Weights of a small GPT-style language model, trained from scratch on English Wikipedia.
Size: 9 layers, width 160, 2 heads of 32 (1 for keys and values), MLP 640 SwiGLU, vocabulary 2048, 3.7M parameters.
Architecture: RMSNorm before each block, rotary positions, no biases in attention or MLP, untied embeddings, normalized queries and keys.
Training: a variant of Muon for these matrices, 181M tokens, 3030 steps.
MLP neurons of a small language model. Each row is named by its layer, matrix (gate and up: input weights; down: output weights) and neuron, and shows model dimensions 0-127. Each number is 128 + 32 x the weight over its row's rms, rounded and kept within 0 to 255. Numbers have three digits each. A neuron's up and down rows have the sign that makes its largest values positive.
After each neuron's rows, "fires on" lists the tokens most often at its 100 highest values on Wikipedia text that the model never trained on.

L6.gate396:122144096158151135127125054088175171110162122152123030099030104106075154170137159076090115110124146121133139131167108180135109161136100138162140100162167108108071170141174088088126112134090128148120136080126108139147110149109095123131124157119111100128106122148156111067153113143095141144151137088104086156132105099145133163094102144127148138107155177124127086041120159133255087156155
L6.up396:124131118159091156127149159116041121112081077126126051132072142123096192139099125136138140140146118126145142140062174218112140107137110164123097148164153133112118169150077137162102063155102143116141123129089086094130147116130151115076085150092163137126089160051152175128157101189128133154093098148107096088142123137142109102160050102108188065120114117147104166189166143147095116103129
L6.down396:154161078157160170143134131131082143160084098146155043181108171089154148165145131107106113148096136102104045110141117107065101104109097109161103156092068112111118132127138152101120124073143183090125128134101113156110109120145136139067100128109122127175149135111113065120113124116173164162144179097116189093094158153195151137120094091106111084206131109095112074130173092141162119125154
fires on: "^{", " |", ".", "\n", "ank", "anguage"

L2.gate460:142074083086158120144149162181147128177128120103159119128187159141182161126090126123133140094159123124124106126174115148178134136144195145115126146163131132159071161135130121149104121130139132084206147155095120168144175090143191145160128087105114120203171045113135118153105117135126070140104108137108187103107122114094100133161141106137060126140136151095093194167143141102082139039168
L2.up460:208109130168150128132172123142138124075120089112132130153113116092100143158101100146091083143112103155109115126126145142111127129124149114155135120187113119154097151142147131078091169124105109126148147121154131079074141153122084095113188046103090168164184102140132141126077114065172149130138116083162130129111116088127116159125171111108045126133153156138108146110083164094186159039130
L2.down460:156172134122087106138129152112089111172175158135088069163142118114127112148142152095098103157142107119126140160128087118115149161089152093074088080124139178149154128111143145159101175095154101186174113115051123072082117128133131133116107085100090102159111211149149134066158149069128112132088105155118118116122068066056053193104121118151059089100152170115133130121106088119153155041143
fires on: "b", "ar", "est", "as", "is", "ist"

L6.gate376:177121146202138128078210180137125140146105163115153095087140124088096138126110113101054123118100157128136178079102131123115092142137147136113109083150163122159128092120167141107153091155135090106115166147152113038149172141109115059125088161107136101137178140140062150156099131139081065092070148056130121159115113110137069152115106118094109133131126118119138110150148055139124052115126
L6.up376:175112070185074165120172119113079111124156106087131150121150099120079141128153153118113133125111144058085147146119124124127112136156171148170132097152113052176136143140130109137122093108133108085049183117126146100132110175046140134048200110168152135159194142150129138095113091177077160129091136077134117166135182088116210163143120158110090134177123138116159169142133049133105118145137
L6.down376:064117168107151084146115131158159114127149175190171255139108091109146038135099126187110119077091089161125142122128187120149167111102090124117132127134128099079139158099100137145107126115080123126171095140140170215148123130149150149206099133051101105122122118103125127160129145138101159165141118161156111093133131114130137179142140169139189122152150091158110162101116195182134157109101
fires on: "i", "a", " won", "o"

L6.gate154:149122125130134136089146160148135139208133083100123097120067131216164101089076160138075102134086138140135108122161125170150121155121126107203184173116112115124090139105131112149091176087176133157121146135104130152095088165116117165117179143109129089117114108131141030160164117127158147081141124078164151112093150145174101108170120130213115102111166124131151158161057123103143131170123
L6.up154:066116127121127131126074126111119146112156157106146106075110158157147143114094113155102122114078170119122107133157119119183088095154115091107083160120083146137078118097100112196076102153137111087140109124136148111114140130042150151138177108130167112134148084135142147090127197129065124199104130109131150089125151150188120172043062086116154116176197133127101137141095128111136139102087
L6.down154:090071102112069123153125180117132097129187105142125134146112103128161111187119132148147131113163128131133129163130126133133100071157113164078123148082164095150117093150132081136145085123190152157118128096111054112152090145086147190180173145162082105134117112105111155132150182221177077150157147059129147125172136118207159116158137138162094132092159145147111119166137088130136112142101
fires on: " st", "st"

L2.gate8:136146158040118110121215142107101105144180125099132137144107108075087137123124181137139087123138102121105177158114133057156134104091108138103118150118149144094100083113129164115116117148157122166116120069132109123140129146050122160111085180123197119142150140123126138149111131076137076124087104090112078047160164124110140114200193104145132077104149061108158117131112185145159086056098
L2.up8:143063181118137168089163119100156155130129111204110199156142156156169124119148112100155138120163099146104044101151134124072159133130161164135138099113159120152187102121086137136081151087128127123133106083100098117182135116176154149115121131155113117122129162140130096122058099085189115130154120149122112112083078125123193153137151153100107169115161158084138088088113135177099137158106
L2.down8:122129153200070196128106098132110148081128180121136059126156104067146143093095102122161190148125071162132114070157144124140165162124109152136136147107116108159187101169133161144079110104174152176099145123101127151199117134128167126178139139181185155149147095180128141080129078109129127165180132094112151198062114157109132093103192121117188157089115086137075094122162177143097088149106
fires on: "on", "s", "ick", "x"

L6.gate622:156129136155115145089086110205160168187125098123103117174110085093060157165160120202099138184114064130123137098142130097132107139145101077092151115177049102153145146171125130138120077130069158078064202192124108143072140120103111119148098159108084147154142161128128163141103173110119115099072130117119109155076112177159063129105108092128130123128092171103101198190103111141134133137107
L6.up622:150115155148097146116109158114146115105070110162129105108136154119089166170149127122102161158130158121135112120143126103091125107168150107146071111164148095164222109148100162100144110204125126094120148210162086118153150181130105128137136086198120084171125104159107087060130121156067041104071095113111139136127119142119113087118128082150127137155127085139130158135089099164089158053186
L6.down622:135141163099132124191098130095155123091145153152195204111119094095153090128201104135118121082086187122109120162162165131126100156117113135126147169128127112119097113136042098101155116154076095142142102163179103119157133145116131112161089100063143084155101111114167210106156213115129150117056134106125128124117125093118141118110125150164107123147135073104127145114155161130133064167207
fires on: "a", "o", "ap", "y", " No", " |"

L2.gate30:145114127110106084103093087098107204100118078123172109135167148148125141116210087108132186084236122066128107150116105092156134105098057114098139166086134194174224153198140147146136107193130093146128115167120116122151074134131122134136124154134115122149079113159127146167110130168079077111146135131152149135131160157134116097161166146172142117103094174149131086127107140188105152163121
L2.up30:114132073087040151111124122157164131150081114184092133099130172160115171141165158119152142143129132076125109172137150100155125115091151128125095142084133147158133090171042141150111116134106132100099138126135109096076123154083128068150148120129147041159232107102157075157101203096063132089130152142131153140071125162163117115073079094154168127080157155102113111080091142118154149121076
L2.down30:157104118104117143173020165130171091164103158138148134087140129119145191124188141127104118109095090092077128140135154162113138101114122180113128150137148101149153121121138131148161157152113141096122116161172114114155113110116121127090136087121171099115117122110095130215126102151201146039163147149157165088172092217111158131168125143147138123113114094123082149112152101135118173179138
fires on: " out", "and", "ay", "form", "ab", " up"

L6.gate265:039082130112176160120157134101162128183111107104127071129145137157174098137112087118085123159198133202077083042135126132106095157120131153103125104171080140111147144152117128194135121134107104121133150101157149144145146131098136076066091153142117114117158125177156127115148141173138126091126127096149108187101145132118124119113107133110128146088116152094098148110100119177098130175132
L6.up265:080137131107096110099121125196164121113078095165156094150126118102076166102146103125133117130135088173076145105126164162115133136149094183149109125198200093178142111146165101136164077084090134209149124152160125135083107125071137123114137133123151136155141098173077158105131110121139127130154105151176148132080099086105129149105128127159108102135114164101196174039126150098196124084093
L6.down265:103073225084145116114190144069080137131108147083145073104130103117106126118169117104066083065133134182181125124136181117155164114132203143147108122129133102134127143117108149106138120114090161209132110085090112108119153118145090133178089124125132132176148176142169170092128147128141156139120112132108101111152153177107083107105178091131131145089155139109121124130164162164172189112126
fires on: " m", "h", " wh", " Wh", "s", " M"

L2.gate258:127137187107218136114115076158129127046172127149101080156152119165112159151089141151127149123073102095155118140159121139140105054136055146149100115136133115125103167145113084135098050160152152105153114156094165143159126145119144140150146114121147143144107128096085083172091101107136080136174098157114125151128124142157147158088120135134164197092114079139152167117133096170162154140094
L2.up258:092124109142156092113115105167172150125106138136112118130105206089082110112155160120093116129103093130090156116117123068139105127120117118135094150089117136210147143080186096146118078120075132119125128118222148157130168170136165094135128148158111182038069065057122121161162104123140149093176105108155117137233078108117144160190129097105143091099136149114152120146124119107133152150146
L2.down258:110124100123168102107152160099173153138103164176061120139105153091099053057090152117117137121121136110151130100091133083145100081138158120135107160099135185175168088135133084114125120111135118112160074133104116103127094116125155122108160112154150135172174123111128160109122095096136086151165153177141115202188125107133090123158154137210125132102184077086136099153163138149146183203062
fires on: "ro", "ou", "ec", "es"

L6.gate19:120132110153121089099105187149188153088155095168169016118178081145085145145106110124125190093109105120165162113110191198110162140102104165144150118106127161131110116107115154114119112160141145162162122120154183130187129080114140116168124092107107089141124120135133222160055118086206112063178124061103133105153137056131179155132108092111156089131090130133153141131166168174134147134136
L6.up19:157190113105116146127094173124102171189193137107113070105154127122114140176187102127100098094126167108147181145132113110151136149169130140122181114165125105131184176126133083129131122128131077142114154173104108116115072112032138108145121123107107111162102127132146146079128077065098102151085136133077196138140077167122143117127112113096081141153104135019133132126108137141157188178191
L6.down19:099150181140097160085097083096121143095152131092121147093126156125120104154165196034087185160181097083130119120193193157134223135134092105110052142202124143141150140075133085135139167145151099093165136137123067128106120153089104115148082107130110106092088157100143147124109147089113137159141147151150059131143174082129162123142092102151147136105108129149144106105091116048060150124125
fires on: "a", "er", "ra", " do", " Des", " the"

L6.gate21:138163133092154067163134125135136146131097172213094111158122105135089127174107090118172119141099128123114101117142126124189072085130117175120113094211099091137140152086099138127061134139068136122174121078094060140108145153144105109098071100119185188141152112158087109132151056100106110107148102120136109135061116155121122142060170083120145077095066180076114138123118132080091101125183
L6.up21:107126122073122111100150127157118141124022164098129141136166090105091108136130082112109133132129145135073111074088123103129087129116128155174115137123117157118162139160060107072165118090125139117187176124082112085143177143106157142095151121157166151145121128120143113098145124179091116065053038148129128172105063143082140156110106203136118098182128146159097135186178109117168109179080
L6.down21:148118091133192126117126174137160150132141137146123165128150108182122166047175139144139102097121135169182162114140169097170163105136219121134104124139132062109135099123098104130154073133155095099130067004162115107152119162088158175153116157135157106133175165120082144095129102142126073218143119122179167118168136130137133176088071120163133115087103113140149140141139087132137154131140
fires on: "ic", "ens", "h", "s", "ru", "ess"

L2.gate105:152152093146140177145125112135082139113147123149188106115113130138150110146094111147129139136134140167140028088228097200117147104075096124135110106078140038140115130086146178140151110174084180181157193178144184158128074173133139134107111154050130096098127145114121104166193138137125149134138115107136120130157166089104114132118133053141153149173161108143127117101118160167094097132109
L2.up105:151147134127088119118162150099130120160195140104183126126135181131140104135063147155154166151130055109129118131171127122085148166162095115149093142105081128092173099148125161167085098161125137000144115128160065119116121133160179134167110143082172058150123139147056114109178138107090109102161111163100087134132136086106147079109117095132190132136143105127080135127092148133177076102055
L2.down105:126153162120128194141134139126125145156088141180208096117173135092146139165132172138116126216151109059140109107122164146043127196160114103156126141160136130156168129162105115141117120126113148114150126160178106137085123124102133187192162132135118113191123133191136154179151152110070100088120197149108120101093148149089178128056108107130150149128148122188098136119105159121148116088067
fires on: "or", " as", " because", " called", "ch"

L6.gate151:165156161084134112142132113139149147190094133131121096143043118143121114092065141143073099160134072114103115088142136173168137129128161116114161127097148105110113136128102108140151126158098097110215106152132204187112138116144066094160102102094132094135100180177097115188109180244130113110139129141163124101114120133117095093099211136125136114180161102125109098119023142125116142104109
L6.up151:137076106101099127174118175183087102133059120153158154081134134090148088168100135083081144131079134157072061123166153096150106083193110162178162118138138197098155119117181109049158134123087053146165026155117102135110149133155073130167156132126174116106064111139166160101134147110098154169146134141171145134134096148158115146153181144161089055116135114176095125126097144118145137148071
L6.down151:177104135136146071130128080169111098186148106141124170120129182095135049191145106176093089102073151124113078100130083144122188138120158099116221194109144139103158136162137125130157066112146147125130146200125144122122139144159122180174132126161144127103065078123164126124103188176129155084086131140145120162127111121142129124138156197109171091124145137157097139195174146160136121143141
fires on: " st", "st", "en", "ed", "d"

L2.gate270:096100137120169168122071096166120125115110118160165129064148121153078059135113135111161154089100142177086112102156113131166135176107138110137126101138157160127101191107079150093132103136133103121061105143104157117109117164143021122036153153109143118130188132166123126146111088162103084110168107151126127102101130120096123034108168131129106156134156158145114130135127150201149068144142
L2.up270:096142136173138133089102151121120084161114159130115140161126100181134091068128160075110156158076083183121110084139145074165156162083127133131153106103144114163098186119158130152125131165091145111159127169150094118075092148160187152118136175126148175176122180166139198137082118095092114169124082082124093122120100070120119112158134110149119126096162101134111191130106165123130048125093
L2.down270:175132135104087097134147120107161181102138133057155127075096179154142181188144161159162119130112107096120082123125137100093155118101120068123059167123105141113154134126121157099085120110157069136165167066118156166117131145131078168158108146104137076153161158181087135122159137142084137123097130139144163156148135156128136052176157120147141187117145126139137173072114187105089120083167
fires on: "y", " as", "ing", "t", "ch"

L6.gate278:144098135073158106141174135094142123137181128096135092162139143177139178107162170106099125122120103127144115138081098128168110172166139184133084086164155079155127168083163085077157130163186107178151123104157129056120115156151098124167157177115151163181175102125127111117119144159126140197114124217124089130166085104138112049092145132127098159140127098135107156079124140149111109115127
L6.up278:110134143126154113088120148125125110155081141178098073144115181176157123150071167126141127114103115145153142153068136110155133116136113137106134158162132079169137079112105141122160082211163065126153121117109135125143113148130115133165053084149076181142158123139210103143105058130117069074097179203164115120137067121129069061151135100165150131124192152085106118118164180166119119109111
L6.down278:096119116153118090060141124150136083155069137182157152105103159118240086129117110180157119129062116166137113100171120117156103090135119157119123114186163118150159127116110094136134149200157160161118101125121100057124129098144170155131165091095102160156164218145099141127134116079175172134175109127154177156085111156124068094183153126146176122117096155070105117109149151067120189134143
fires on: " t", "im", "ound"